{"num_hidden_layers": 10, "hidden_size": 448, "num_attention_heads": 7, "num_key_value_heads": 7, "head_dim": 64, "intermediate_size": 1216, "vocab_size": 2048, "hidden_act": "swiglu", "norm": "rmsnorm", "norm_place": "pre", "norm_eps": 1e-05, "positions": "rope", "rope_theta": 10000.0, "rope_fraction": 1.0, "qk_norm": false, "attn_scale": 0.125, "bias": "none", "tie_word_embeddings": false, "parallel_block": false, "init": "trunc", "init_std_qkv": 0.0155, "init_std_o": 0.0, "init_std_up": 0.0155, "init_std_down": 0.0, "optimizer": "muon", "learning_rate": 0.015, "lr_mult_o": 2.0, "beta1": 0.9, "lr_head": 0.00636, "warmup_steps": 200, "schedule": "wsd", "decay_fraction": 1.0, "decay_shape": "linear", "final_lr_fraction": 0.0, "batch_tokens": 65536, "max_seq_len": 1024, "doc_mask": false, "train_tokens": 396400000, "max_steps": 6049, "dataset": "wikipedia_en"}
MLP neurons of a small language model. Each row is named by its layer, matrix (down: output weights) and neuron, and shows model dimensions 32-287. Each number is 128 + 32 x the weight over its row's rms, rounded and kept within 0 to 255. Numbers have three digits each. A neuron's up and down rows have the sign that makes its largest values positive.
After each neuron's rows, "fires before" lists the tokens most often just after its 100 highest values on Wikipedia text that the model never trained on. A number after a token or word is its count.

L4.down629:067143155125140072060124119059103128133097089168212089168131139080133107116116090170126089128147098097122127141150140165101151075091125174129123114106179106107148131096104093140136094114104111159081081166133100109096146148143119123085138161161167144117164124093107063133161114113130124100054114124159176139171107161172096101093116130136129156159136135089089153096130119104108114142140120067142076125125082131137133131166141144177180103131139100172150190181148163155123109174156146093135107160096064162089116110138061153126097120075109080146125061146092184086114103063080136159120127140151132094021139086134105112096182161125076138099143094103123175152155172111158099104138132124126165042135138125098120102120108162087108082130182157129121130144142144129163180137188176
fires before: "n" 20, "li" 12, "d" 11, "le" 7, "la" 5, "s" 5

L5.down543:156126142113125147164123132108114094112140140134142140149151121109123128109157139116134171115123106083137165152106142149116113130104146154165147140136135122111127113146175135135065135094133134132111101171087169140159105133100146088103111171091121132117114134138158158111112120110129131128118093132143129105141125093148120155129115140124130114135106104148191116094147101133103124141116125151122125142103139095151124137188106095145146122135109103128113198157129140119118137096188110149106125099138128147139135186130156105121163165137105149080098069168111130132131150156148130150075147103110124104135101117133131114127066143108124105147133145088100089136087150099077111149118137143100138161146115055186124113129145162157137105120100121111122139153131111130162086112155122
fires before: "==" 34, "In" 9, "===" 8, "The" 8, "\n" 5, "B" 5

L2.down295:154097077088149127084154144150100118106125146191148117173136128161124144137178149085129172114175136104121098149155168111250154120088167124129090093127140114115165199087114195125118103137202161037083142127131078132168130150125149122165163169074130141116117105074139098121156114125106185138069123154089140149118108141079144139141139116113115082127124115116108149092120111146163143140139107109155149169121133108125077163132162113154121069103094122122080152146153150116074111157152122137094109152101130116077143120137130103164118137107158094070161112131167150113142159157173105105140068136158087113114128144141111147127161182130133166163119159118114102088116102163153123170121109093041148122133083140120133062120083113090113131108163106096066205091110120089111140176128124
fires before: " |" 58, "." 6, "," 5, "day" 4

L4.down824:142139102058126110134130163116071172111103070198156085151120106119145124096091098056155116095138150221064087128172167120113120152114103152104150157086154121114113170172075118068117080164108144096132162137124166128083141178130162130134164126193127134188113181115054082188154145066101120099124143104120138126123153125074103121122141135195128150101141158128124074105119123164137073135088123052123104142114098094158081132171076161161160119123048099116094140119138162154082161126146104116115088124094120130173127138121166088137101102100138154051117080118119114109127115108123118151144120176104150109130094129157136122109187155152139172102112125177153158110137150137169167079131151072152116182122118082119155175105127059083085116091086113093163127121173140147148096115149174
fires before: "s" 26, "ed" 8, "un" 7, "or" 6, "ic" 4

L2.down83:128144198153173074118144077142085127130132071219179174100162160109154114145095095145133156093160149186160128115159119137101145103096113168093102073120162114208133124136113109140102037120133103099179163105135146131108125126101116167120114084097148091114087104147177121126088176160181156101174074168156116131141135123145160130117132119137107116124166134100139086139143146116084131135139105081156129115069075160119071182137089125144158102132103116164132133144152142116101095177089128132129169179157112124129135167147123103150073131122145140176107123122112174173139156121133119154109134146072108157209158176132105155151161126121139082171082120114124158159152136185115114134139042155109141118083149095163141146145143056087106079140194110130139153094146135060104112134194165
fires before: "==" 30, "===" 24, "|" 10, "=" 5

L4.down111:162149117174140172119127121076154123095049132206117157059123134136100139123131091182143131137100154066134123145148088104175134150130112129149104144151098139131133093135107125147125099156196148156179090072144140121016101140121124163099132130145124078169172174155138135149082136129134110128152169164125130137137157083163120136120188101130170133093129076098155118138165122153148127114152133150138157113149072104151134140086153140176072118107196154140087109119135137145136079102171152130111143163137150116147123101105107112155104103125099166180128136030189133174167147054091149098121104158147165121163132103108127154141137090166106121066122109110146159128149126165120155187162122140145185114169104121137127152124142116106147137159125153152195095142128091150065099147090099
fires before: "\n" 23, " The" 12, " He" 10, " In" 10, " It" 4

L4.down840:124069131163076186172115107092113099121132129133120164081090113164177150124130131145184113136125136048127138161201116139157086151060117101082101191087182127122121148173108164171118097155099155150067100160137124097163127084075173166122132144132145111165084166108083196145108163104165221078118130186152116144121161069103110096123114121123139146121126110178151120159147155120158079123125140073112163138131095166205097169103153115144146102084077123163193114175112124119092098135121196138101118119123143090066107181146141151116165117106119161100123054121099121096095064147138091117090141091126107148139151157157147171101098156149104114114117166194128178138136137100155140145132154127131164087118131129114158179109129129134112201101102113214104137110093127165073093111108155
fires before: " |" 27, "s" 23, "." 7, " of" 4

L4.down7:146151108167107134121121104134144151121076142122176188119133152128148134121077112085138128136118172135080108149163139080152123142131123109126140161119184109099138049140098124135172127144153123133150066089079155105192104120190119147157116119192126093171148105137061124113100126098117131126120116110160088078072164132148087123120152184098073090127143139145158131190093168130082118119139105095085167122178142155141064117074142155154115073117160095145106118093175115139057130165155120073107084173115129136129113060148109084113057183104138154113158173074155087112119145158160192082059155143091127114182081161169120192112150151103137106140130156117143165151122200092094119166162083101147122112160127148130140139065125107111140086162147087117125129155154188140100136132075124
fires before: "s" 22, "ed" 20, " the" 8, "ing" 6, "red" 6, " " 4

L2.down797:127158170117116171184118145090080108115159145108098063134097121096124160096157164168119103112161073128097119162114053128161136101167129139166141140135199129132176183109119102127117153137139115155124061121131100129160113141078102051142185085129177117177113120109068094154146134109139109160175122086064104131139116109110119117132167086172076112094134159197134144087070141135148075094169134126153103131105180139134157088107166183087212103079169106208095062109175108155142086140132086068157100182142132100117100100145127130102140125142114123155154141141107140125131116139146055135088106130163147157102142147159133199096156169083069092087132151164143172097172127129084083177109185121127134123106155115176063110075154135108116146167100090150132088117144111108134178129091149
fires before: "-" 41, "\n" 30, " |" 7

L2.down508:146158155099100191172130150130169129207100125113141135101159179128211146144123117155108172157122136141086090094166071199129082144138090093122119142169149111060162139108166103070163155134115142174136115116158102151109088144143185175065108159141100142115088173116109146108167193153142156132129198123156128095157172160142119114079145095105127127084100149090084093044136163103161106128101083126128100153111143129190086170186110093133154110169130137146115133108076122185170138110189140163134100120110124132149121116129075124124125155124106174075187095100037159096126090109171127093064173150171186111055085142144149180119141125145155100135181164182192143214161129059108129144130122158140125146150121122105099130137068153131162100120115201132184184222123094148074141123130059
fires before: "-" 36, "\n" 22, "al" 10, "ic" 4, "mb" 4

L4.down1025:133118068084145089116156108168116127075141190143122126143094187118122093123077104130141162122051077189068144150125174089127118128122179115131147133138185167109105144171050108114031124171093094139125102166087178121110114139172105169124137141101120115088167129088105077145100149113157144089166123199188133063091121132103125127091124175116187078162062135113119146122104109113123095107105109110086123163104069068110091237121087146132129094136145124105140109138171186075163111142136071109172092181125160128126066105152124129145192130140134140123152106131094172127149098120100116178111086120139097086092195093116109118127104114114134131111109101164155150116152191128104125111134135107124130127192132081122147162101147157067089094108095113121137140100158126108134161124094201
fires before: "," 41, "e" 7, "ative" 5, "." 4

L5.down601:172153137122138161135130106090149130130136161167134083069159115112102108134147094126106130155140111084092084140183107117127119132114150126157125147099170051177088142194137093148157086127143141119152059106105151112136146078175114116163113143159132097142149100175133113134122134119146136128139107195174166144199189114132116101141132092138139120175129159129170118112129160159145164087128131138076157121128072075145121167153128163139140139165126116066127190159135106117122145119102122142079131164170095148149140178178122105115136174128156108144104153145086122147107164066113139134119127192120131144142157073125080132102190107086132064149127159111153187126153174168126139171148147137127126152138125076149102190097165135131138112162105122140131163160120141167129105124143150
fires before: "\n" 22, "==" 13, "The" 11, "In" 9, "===" 8

L4.down391:102121120140186143174086132166108123083114114112114069111134143104140103120124077132139092164200073154119116107086102159135153104127110138124107153131112112123122133113072109088145145158153113085146133128144112136160179107158161215120089114121115139132127162160102161125147146078123114102161075152144105131171141139153111095104113167147148115160172175098104057159130128109074152141111126126152139145146080126111101150172172144067135143119121088135117166083136111128094117156152128117143164073125092148127096159205131169089114167075107191144154094076181186138160114156099159122097165107055080134172132198161185092141208127132119061018141100186089147105119083179069107128082124113154148079138158120173112167064153121113122161124164115195088128144150065084156148104112097
fires before: " a" 25, " an" 16, " " 13, " the" 8, " also" 5, " be" 4

L4.down62:148120085134119156116094110127101140130114085176210176158127167121110132115098142127100066134111110150121110143137182113050129103142122201138130151162157121233115148088141092117150133125156145109155128128156113063160139121116119114166180107126144123136115112063154111168146178098155143111128145128159132174117161227080140096128157142099079096191149154098155099146153197165123088145129111124132192125150077169100123153069114097152148130141190070085125208111153172069165113148116102110146157191139132105126157134202102141158111114128105102088096115103063176128142069171175144142127122135125094100124136076179120102167138096145121124129136145157129147115153138090145194092126160157136129147157163097132071080128075131146051147100145189123133101119113169202175145075123139
fires before: "mp" 20, "le" 17, "ach" 12, "s" 7, "ch" 4, " " 4

L5.down231:059094154151123147164107052129199104095164126159153117141167155142141119168155118106079085131127117118099107120183090111193086093125123170128116183148103149158082169132113120085171122131164179204168061181129149132199160168149103132129151151097131096132089109155143110119081138109132157161121100144149202165129077220120175082164129114096129151146116157059159146173125149141174126109092168147113121181115047100151148095137126097104150115116116126061083187158069151143147143151126111127078112061146130155110114158159075180131144160130156113146078150068087127161144104105187110128159033143124084077111138154089094093142146119113104127136109122152120123122130128162160136069123178155095139140194141095117107151190140088104142086162112177172132098138144147103130136122104111
fires before: "%" 28, " |" 24, ":" 6, " " 6, "en" 5, "." 4

L5.down207:114148092160063101107161151202135129169046142141115182095195186127141150136154153064101150199157081143098120205088142078114092154168145075140141135129075155126138127113167084191133157139179124155142091189117085127086112113139100139139142153091129149156094125135129080100137101185179092104116126176125154136118114071124096201097202146121184111153081160113191125119116103180151126116122142168109170072092168142149129116058085132147134165164100152100149153143127137145132131167109149123097067138130147138105145125108185147134107113127175109118130171161113128093119171153102112138126156055144147134133155118100148163152154083110117131103190143111129179135145197104137140127114144095155125071181160132192103097129129150134106153110094095145155161166164143096079128135133109
fires before: "\n" 73, "|" 7, " " 5

L5.down105:134154099133141122168130170126123103072157107079199141164090126083099105123089109114084145163111139146121137115125138154108117147098165181136141142157155140087089144126117116122081102153078145170120104122153144158125114138145116105106144136124164154093093145108119137131109148113108130096204188179177105070115090120137158046118097155130126171172116149144113138107132114154125149102152131153138149134150086109130146155101128134163109118129066165130126147041134156085116141083126130067157165171117035095168167190084084120107138153143176123135089119127181099194153068155092078125168134175134123113109130109118085090145146110196165102077096098150157147180133063145149152145190144142083097190130070124193136101142165093142060084092118134119180044126161110124120074137111079
fires before: "ed" 38, "s" 8, "ing" 7, " to" 7, "." 4

L5.down871:086067136142054127142127138140108112088143151115164121149090120161148096115123123191101157082138093125093110150139046222108120096134080148128172106099146147066105157165134096188097117098080155103182118188101178104193064132101161114151065172100128118128132144088099154072143156146098151125138070144128144132106124098175124068169160090075135157133140191121142136130110127146169129118107142133138093130129098201163162125142070119139147097067185133150112112147180119147105081138096127138130153129140105101130107100162095181134162135109130098102159166157135174133114137142153110122168152160087128134150127099205192127190145125124132121182124142115119105143129114159157107164120107173111124124115176158164123134121149176045192053199112129147133157153153133169088122118113148
fires before: " |" 35, "." 26, "," 6

L4.down936:114110142110191163122121124137107095055129127130151130119145099138139167125149142141164120130137092112107134147086129110077170120127100141160153118040114127141118182081109113054097135128180075157142139099118096144089146154095081126125111152147153188121097143172062080107130122122155137075125138143111058149167150123106129138143126143084049085115126129135112145128174144179130152070126081162125167104100117142151134146144120164082146108097141129094144101159124123156135143123140192137120154188114151136083207088113156174186144109093118091157169126123101198072135089109134168093110075132078129129136136169155092114105188135129117181126138080073148156133128166117089160111072127170176106149138125192095096165131109088203126080100084047117109104129087115153121176115137147
fires before: " |" 29, "." 17, ";" 6

L2.down1174:121109126105101182124139157114100114152119144132085122127137148117132091159116139153145119105142108071130147186109120162132098148122102147096156091114113106114079126111134115142099122177109182116140086194102057106131069109097147099157131094080137171105121113173128156193103202181131158160153139110113173212135145111154160141154129086087172132123141113158126168106157138162153078090044140160098113090156047143174056149144157185163135176108111111119148122137133091158071162128171142131115074105122129159132127149112110172129148087089108181141144134113115080127190142108108184152071142061147102121116188148120147155142102128110136170098113145101122185121130091116132119173086163147094126117192132163153171130132091127095156136108164175174076133096178090142153165123195120
fires before: "ic" 26, "s" 12, "end" 9, "la" 6, "or" 5, "ense" 4

L2.down1053:161171161157145046119103091124143150133151107121165114163125165166101193200087129154097172157148141139115152134176093134081153134097124128137106099148127099212101171089104142131174189168124110206122110104130123083142155137100152107133072093138155095088152082184180109132152144145121161134114106136100083110137168159176149122124181129157112088141097048140102081098119119130119094140127092080160112144074111100155132164085090152084094166158166132152096121159186126149116119191179121161127156161155101143107141148121178063147158102112088103101097134123134144182188118092133133098089068107147131150106142141144147087121167214116100096162074125121204147104124129137081137152133106115146111158124148134124125173110165134145058045143073128141113131113125125141181143163179114
fires before: "===" 24, "==" 22, "|" 21, "s" 4

L5.down296:195149166091159133182131084073156095091164157158186077097106170099120148149172084137176161154083132091108075163152112115130098107087161117153062141080126136094133195153145149118126146124128126117153093122082178154160135144085118118109115118124133125093118097096100114095152091111111148126171083115157109118131126128088187145170140107093114161139149141128103219075169119109152080098106141147145156158149128071208152088137115093125132110119099165210088106139149029153120105107113122129117112090072129120197142092150186135143087163133094123155161105118126184130128122107136132207142126119119161086157130151166131108111177136117081165105047177136147128180116099130085106126125173094141071170122113154149138159139159090156178155137149121158199144157117124149121207160096127
fires before: " " 34, "\n" 18, " |" 7, " 5" 6

L2.down957:105172143228091150166080152120133086105114147102118128071114126163105145117098131078147138125094083101124137165132088128138077145124143111171108145073166140161118117157123048143049134160131134094171086149096088100081114131130113097108111135112149168098143143104153172116125123107121138143117080179096145126177119154114141160132125112106109123119131081171146090130170159127156139068189123114111126072110094139143113189146159170171150138141145068118162051113136085134138082123136122189141189151128124105134141153082155067132131113124085157089119131147169172170153125186109130092086121132104149164120106165082144157174136089128199095144083117115191152121093101151174160218134179173111094102122145142122112142123165096144125140124146083155138111142113138193087151172160117
fires before: "\n" 37, " The" 14, " He" 7, " In" 5

L2.down969:202120155090168087161169122088130138102151173099154056111099172072126109143173105105146135093140172109116128165157111111114120135122150160137102120126081109177105083113148157132081092084162137068074100122131114119030114071156143088116159165155166078164155124115113102094048107145091105108151140149198108165147098151100148098085130126124094125128086110187195131101117105160106116101152100134116115105123057109093137154123124087123114120032153148106142108114164135121083141114150114102092172134141127117139137129170165075088141127091107121080122149103113129142117111120155064170125131132060152118194128190121092084100124139113070124132131111176153139149101196107113199139108141123133172057063086141091151150149113160119171030144129171152131143151064114059127127163114143
fires before: "\n" 35, "In" 9, "The" 9, "===" 6

L2.down122:145074143145113145136161107147128156135176119125166125073065165113199116085183098124154123158105144146134156159133183058087096119144130120167127160121078057137129188116102129095085109119121202111157140108149162145123143132125136119089079145112146146145147129131146032123084071096109158100099136156143124116132132150119180072096078152147089110140127114107130191139174126150083126120128072134092130145046058125179111177189116133131099165078154153177111173120159150117126135101108126086092108139151187131144149185088057138148134143133108156150118120145145155084100152058088143072107098116094154175166115112154090127182102193155117123129120104107174164096113152124114161057168172125118085104125163119083180180115096107133149105161118103129120134162196084075141100158174122
fires before: "==" 39, "The" 9, " score" 6, "\n" 5, "A" 5, "In" 5

L2.down1132:130109142091147098165146152105112146125136157103141124116077153121172182073121114114121048181134142230149108143114134132126109092087171165146151091132123186168089133180149105155208139112117146106142077132104117094184147150144142110113070145135164102168172081112068153129122117169168123184140139126142138084164149094117104103146123116163091177103123146130161081171094109088077142091142133134139075180198155123127134147105092189138171135136125176132087113080106178144123131148175133179087168151162133154191112074067117099122146134132076123163072151095152135082098150138112147124177136118085130182130128151148139078131116122119154147199098095136112150104128138101128105140098093158127133119142133142131102085099138183090156113127111084146095129144116141128128166120072108
fires before: "," 16, "ur" 12, "an" 7, "e" 6, "y" 5, "or" 5

L4.down509:198065162209121149146160136119168057094200100109089136180107120116143131106122128098149134120071086041118121125154115122125024148169143136172144165125123101111057125137117188178078134097131180135102198085080137173150136162123152113127124122145191129103093155135110154083130103112100146092231101081145117114094129095157119162151128118094109134115169161080152083116122132120132145152118153102148168201074119151157100147117149127096133104119103041135138094161143119119131075110141087065142045128172167134174149167142105163109180068202190133142150155174159100163098099187101120166226100115128149089142115163077141140149159095145052159161107138187153125162181125113133054103098118156129145178091157066147124149112085105113126172085115138050118112163169146104102180105115151
fires before: " |" 49, " (" 15, "s" 8, " " 7, "ing" 6

L2.down14:082169071169124065134050162175113092098091113137165150132135119111140102080123150126129128122091084102125135140104105095151141103131136104162137113168139069157132095138126141090172200115198116092149162168076116093109096068157115099175109122100135158097095147117135154098145148071119188141137156111130175131119148075107136161139107175087163133096123114108100124112104145168124087179105153185116092158093108135121118092104153176098091121109168117160135091166090094161110052162199099090104107160188097137149144155079080203033142147178120177144145197101120121148115142085114090185131065141174061143094109183129155175145076125114147154172143179082126158148130180134131149095113122086115146122159074088109160145152123113166112146183122173135130080157143116109073090142130146
fires before: " |" 46, "," 7, "." 5, ")" 4

L5.down236:133135092145128141090149124041149148208116140161112172058163142145107119150121127157105184132120171044104113103161080108205126164124162117151062093098107140180087094126152131154128092101145138154137097108161122082089086086143094176104168099158144116092086089105092114141161093159136099105164144220157165126126158144123120173146122131142147088165134146140162128116116206160107140090125114184163112106167131105168158122151111137098166152105154210080037134126111165142116102110105149148067158157111127138177133137123143052161141136114135098130121134090152148115176137127093130175143125112107156114146126109141125145173165108109077056106079140131152083049138099197126122185125074114145178139156166120165120171132130124084171154158116129136090117143180108148167136164141094
fires before: "\n" 36, " The" 14, " He" 10, " In" 7, " It" 5

L4.down721:152119135104152127169104172183116146084079098107156151112120150098108138088116109096121151095121096114101130092097168175110115094135134145087096115110129098087162143135152129155150113133096144147228151145154120087118130127112068114136140090150124102110063113127151169110116101120120064127150106078184180117087160070103130096135192143106103114159183151162116144204075067130082105092095088102123155138077168086152101127049062215106132126109066142141095100103143184111141166221100092084135124094118092119097094136095086112087097148166130099104163134100109112187102135110127090193108113116067154108131082167110054150094101155088088132107136106163177126154165168114158103102138153127103153145146123143095185151092144147128101117077136140180155155185190099109123140155107128
fires before: "s" 28, " An" 10, "ed" 8, " the" 5, "ing" 4

L2.down782:121132049111105113201070155146132071171115170120145087118171156095136135168163134146146129139111074133070072156143104095100148118131125108108128133126064106145130134105085127158154139162095194073196115125128108125079114129159058091090159181108108162146137095144111131164184123108120092145146124114140109168094154140142119152085120109106153173144088111127112154058129130151158160138109095151084114119091139134131111194129117130144158113144112098160103132123112087181173152142114129134155063116133162098153078108043108139089101142092126051132180051132090123129139124190184166142141077149073165102151127083144120139099072168120179099109078164181139130097138175142140105136152115133154106091135115058204073106110042131147135174150182190104101115118085178097121131160109113
fires before: "-" 69, "\n" 26

L5.down531:149156092170096131144108099146122229134188117144155166032164155084086128099137153161145109118125075112091154128098152105148142150184114122102161097104119094137155101141140140121167142193125190117180139036065170119128137077077115163163082121114129117093181080143108148123119129094088186195146122156170112142188110129101095146147182143131176124101078128139139110133105134087107119119147121098143123066149143147170087154164160127152136051133163067137132085161102056162152073087155103120115105202114146071146146163146081091040106113165156096165139167104146107112128129123089112121170147098168193103141143126126091132153149144110154028151121097137121111170131112114066091164119158128177094142117083089158155181100085092075144138145139133167146159142111116087101162128185069
fires before: "." 13, "," 12, " and" 8, " of" 7, " are" 6, " to" 4

L2.down599:172171044095167080157113156145118128144145129084078136144142107118145088175124134166104129125090131137066045086053073100167127109127089082137122122147119138147129079144104187115142127145177125091122145154135074078125136097158092134131103109139091116130130092146068124148173130126097114095166081073112157216095123179175073138174138092099173159158144139114151131097119059130143069117102095098138061106139194187132136139089114179107175088169140117149141133120119126141125129113112091127119120159147151124143132112085104126112112092144090114098166101136086181151153107208108134127135098133146199129078166119137134120135135101076123096124079102102174077116126149152158118163115150091136149146130139119107078111101103141123177164100104132166120068145124147113159096178134179
fires before: "-" 41, "\n" 12, "an" 6, "t" 6, "red" 6, "o" 4

L5.down596:133135126184116134121168157093083142089143112179148152176139180104114161166169141129136141138128174130117131139120154149108135137136155117174085146089154088092119104137083131152088150129153106104074173125141124127152157086117137072148174112148092183059166104101109157084122138147120156146188140148175112078217155112103107149078136131178113118187112097122178117146171160132143081100072157100093159117113152115174088150150116154139055106162148116127147096120101099138116158114139134106123091147128122124129121178081119145060132141125171138124150111135200109158110110191123103165067101126201128070135167104141171131150134073121165118133084118174140147177171157154126124159191134080132084138176079117116157094084122154153121153092104106166125123134124104093099143157135107
fires before: "," 15, "." 11, "s" 10, " of" 9, " and" 9, " in" 7

L5.down386:137144093163188135184173137081162136224115074136131130089122147166144121135058143141138136104153141121123091142052086102217159084088087146168115175143166117082199108144087144145147076157070086147193147164140121136148110156112118101119068099109111099182150149077151089137138072065130114080095094131137160157166142167106156091111174112156193161116165095157098088154172103167126116209116176091119159123135154091108099093127176095132128150142097144124101089213127105125110090125127151184167094081132146160110139080100110171139119108097140135167139101145135098155166161126140142119114196076104115101123169125118116090168198100109095151135159044114166159181184109087088107111111086098093096164140171136133117127126139104155127100126129145140200193216129151121103128132130103
fires before: "ed" 21, "ign" 12, "ally" 8, "ing" 6, "ish" 5

L5.down425:100098098160094105141168117130108155104078150153112095134116255155144199150082155128140169112095133110167123120068112109136142168131162143083140169154077115093083126108067153068079071163128124150073116144112115111117149148152097172121164161181151156214093123126098139174072189119114136163082125115170125153119120124123136128146234108117095109117146161134106107133071145134123151089095136110135088174129173128113109113064083119168136127163061154144114058115118134087131090157093134113120152154148093070128153134124103163163123175068138093138138171166075065107126133085101146133142139129097142147104161106193107108160155110144091156114141133174210129168120193154093139132172139174134123147153155124096145139147179090115150121112120120099111176120117105184120152104162150
fires before: "ed" 23, " the" 14, "er" 8, "ing" 6, "s" 5

L4.down199:179151159128143150162129141088143103107135140073107115137133123138139153088108136147143157121126127107101138154139104108141131133083100126132120106141111119123143118123150063127128133089134128161106132140072154136147133148109116099156117156128112115112158152147159123119101107098118151131144128157140134140087185099100132143151121106093072123108146089139146109109140117132139135089138176148132116151127177118144150176158088085137159121115131116150069176160121132146099160103159134151096100135133113136142147123172146077120139172104117146073146099160114172111129163101135136133102111133105139147096094118115146111146089145096103112115113095114120113143122171103115099160166108135101120100091136051144151149145106115137117124166106092111134118144127115088141117111163104
fires before: "==" 39, "In" 10, "The" 8, "A" 5

L4.down885:159085113142111177179128089162113158063198103164185141123151154144084171193112130119125131047120118139141107094119144081059175085129156166189102110169150129165165066108095179122104119144180105108178127162076100116155136088152101111154133146128164159136151098137099091113124124113146145107124100183102106114074128129138164125150130118188177135143135175123102184102136070167125161196107072094121111107108089091101100151165112152121104150119112155156110128135141117172165152192111129085080096129129075122156066199100086142108160108083176115113161162113190141122162136152159130116170145139181175091124130118098157095106120084064141101139122133105145149106129063172128157139118150124166129069077186078124110109149079202092127142106191129134088141169107092103160114155151140
fires before: "\n" 93

L5.down770:139135147146165131139169155176133140058117082126083130155154117166080175150141106162083101132166128102159099147186110152151137110081161127158113131114159137112165098138131157166095132159144122046169095198154179169126192099153087153146127175105127098167110152173091106111089124110116104095111162144198121135121144139179197183121073075099117174088116135100161112173097128108153106146149104129174144134081155069130102149140127157087130122170124107141125160146154112129120124093106130102187120107149101138156197204172126096144126124136148152142179137105116189129111179167153152145152085176087109157187146179187116070121170095139130094112122143178132179130123150124131077134144191137097187048119142115115105137157141132102100100117123121127185153144099111144141104124160129
fires before: " " 22, " American" 13, " German" 5, " a" 5, " an" 5, " politician" 4

L2.down618:097123124060138130091174134226103149119119174106096133176160135098121129089111139118212166124124086154088129109093098111172117102079152161106155142183068127156122148125176184075124062099101129124179060176094126114155085197128148100149136172100092132128175118091156122153142170093067130110141136196150077149103135139136156120119077130139176125121112157186107099148168123095122120085115125151143127110146126085150168131138165114143120146106103180179153105123141146120138175102130112117149091174074080055159129091138093107101161150139137167097119138040142207132181086170104143132131125096169113173132087118129152129180158107123094124157117134110180148125148085205145124118078153084137149156140104143152164158123154142112180081117177085129149140132154156079104083096137116
fires before: " |" 24, "," 12, "." 10, "ers" 10, "k" 6, " known" 5

L2.down619:106087141090111130171127111135107151158090070126116178136127149117132083090100102137151206153144170144148144134134156089166115134093118134110113146081086127172114077140168113097078092174155108168130100146105147091135113098144100135115053076117117107121164118129135155142090147097136173118116096184118117173143140096146160148132146108156113116108169154152150161169101153120133135102185094174099165162134094140189143103155128122149084134183166133128104095130110128150093110128099152147059104127132160109241161117074153092176075128132185135150138132099121135097192085133174145130121128152108190161135120152128126152139193124145116140095107141114163122104098114180151138197153130194137143105135094074130109179139083056152155115092116161140159098159146085105189112120131086
fires before: "\n" 41, " He" 13, " The" 10, " It" 4

L2.down575:093110115107130134105062118127097121190131165100125113087173151090142148121179163151145091096114142113113168079163072126083107105153073136141153110170118109101158074122083163105075119140167196122113186146049082138140114133108108119157110120125144088095123150139138151110136118186158136130104094133079058148138205194110074142125133137092103145125117157136174101165170130116110096118179104115114093093129122126135062130084160119138160167108144085085140119114133196092081176124156121183082105121110110160131148153135140167097145131076145143131120141114079162140152138139109084171137131119122066142141100203110128108159129084086127120108095140214095138107110145171130107106158109072171076163159138074085077111158096066129137094158132081183085110149073159169112134081100070
fires before: "%" 21, " |" 21, "2" 12, "4" 9, "5" 8, "3" 8

L5.down777:090125116126143052129120139121147142106140148125070185148098122158151158141107143175113105070145147093120121167145083128163196062164108168135121173107077144100136109157140139173100127161117109124146144105163120161088121078041089097099068108135059080119157130103109116147129160063096113087082151068114121141122098125132163125081168114164163079094149070173117109127120123130147134132140151147140128130077078159134158156142104164165114190143142178133102102106164111130130142152183198129132188111077144095128122150173165194152131177147144118076146169174136152132158176168110145113124095120176145111147161117152182157202165158060143087119139133132153152117215108140159130151155128067073137147096101111188097158115105083130147103154191115140130116142161112126094123180148147
fires before: "ed" 18, "i" 11, "ing" 7, "ign" 7, "ur" 6, " to" 4

L2.down931:161137101152112141090100111147145131105188107105090105168142173187177173096158119089134152105164138130114132132122124111186154084188164117116151167134119113209132176141111133109086090166136119140085173064105117129137155134100102052143143148122132155200090149136180142082209205102124168098103182150104115139119122086067118126187115077151160144182107161090159208172095082122132113109064139171105134139171146042225156102149161091132126155107094126118138162145102165191123136128112174086100124095162105122132115069165127190168141142132125145080163103068128132127095113140164091110160063107120156093163145149084135149110102069140100151142113170136114130157159106145114116164195104145116143102102107116113138099100203102118120079118162191101125154141126133073142112156140112
fires before: " |" 48, " in" 12, "," 12, "." 4

L5.down81:107162072123096068137154109174078129174129121128168145085155151132133086151081082091174096167152153177152076162054099153182139148087106117095175171119155186170156112155113110087138128150141082137089112145146061158145131085141137148200157102089163121103176128109118114127142184162117167098116090175097058149167137121137155116074143098133116111142133107125120053065152124120133163127156090127094199169112174057096102197158101093154145115141112143099145109177160090143114078125209153139153119119099165118162118153133173056072125166146160083124138121159098155169144166177089125125151090132157109102179120145161141154120109113106106090122109130088149080097150162150126098151138125154177189118110129098088161158151166125083146123114170095114136094163123134113107118130147130
fires before: "s" 20, "t" 18, " a" 6, "ct" 5, " an" 5, "se" 4

L5.down513:200155127107083147185136161136148079099129192181112073128135123106147101133135140074149121146120152115112112095193077144163101041124137157105080102172206153102110132052066099109157155074099134104086135113084089075095107102193162123093150127114148163050175104206122145198174179138151074202126130144089154115103073087126123139125147101160170181084135159180117091102134138141175168131179137131079113113074179148060095137148146168111122102119171114176122178123158132115104104127103105153127115156151146089141129171091115197159134061143119129074146084144120127113155131094117116133117165098205125149086155130125092147103112086085107165111113075127220174155106130123102076114175153086141127114090154050147118112060100103163089119132170112080122099145115103088117141146125115
fires before: "-" 49, "\n" 19, " L" 4

L2.down607:139142134157096143122103160095180117099187141110175159169159135109088199099143096128119126066083116112119111106104098134106104165143159145137141126114104133135143133134102110027140175127133123096095196142119107083126094117063090113161112153094129086192093093155088118141137128136215131150106108129100142144099130089114122061118142148123127103113161163211179107124118076085122098120121132140166052149081161121171158144122062120183165119120094159122092149134179122114165108166146138143154076144143047107101180062109112165120150121129090142130123126117115100069150119125128081136130098100143119127100106125197119125111127126150193069120102114165088161124156151131132151140132111165201168108144173112113142110140122123090119126124100154130152106118107114128095142117131140
fires before: " |" 19, "st" 18, "m" 7, "tic" 4, "er" 4, "r" 4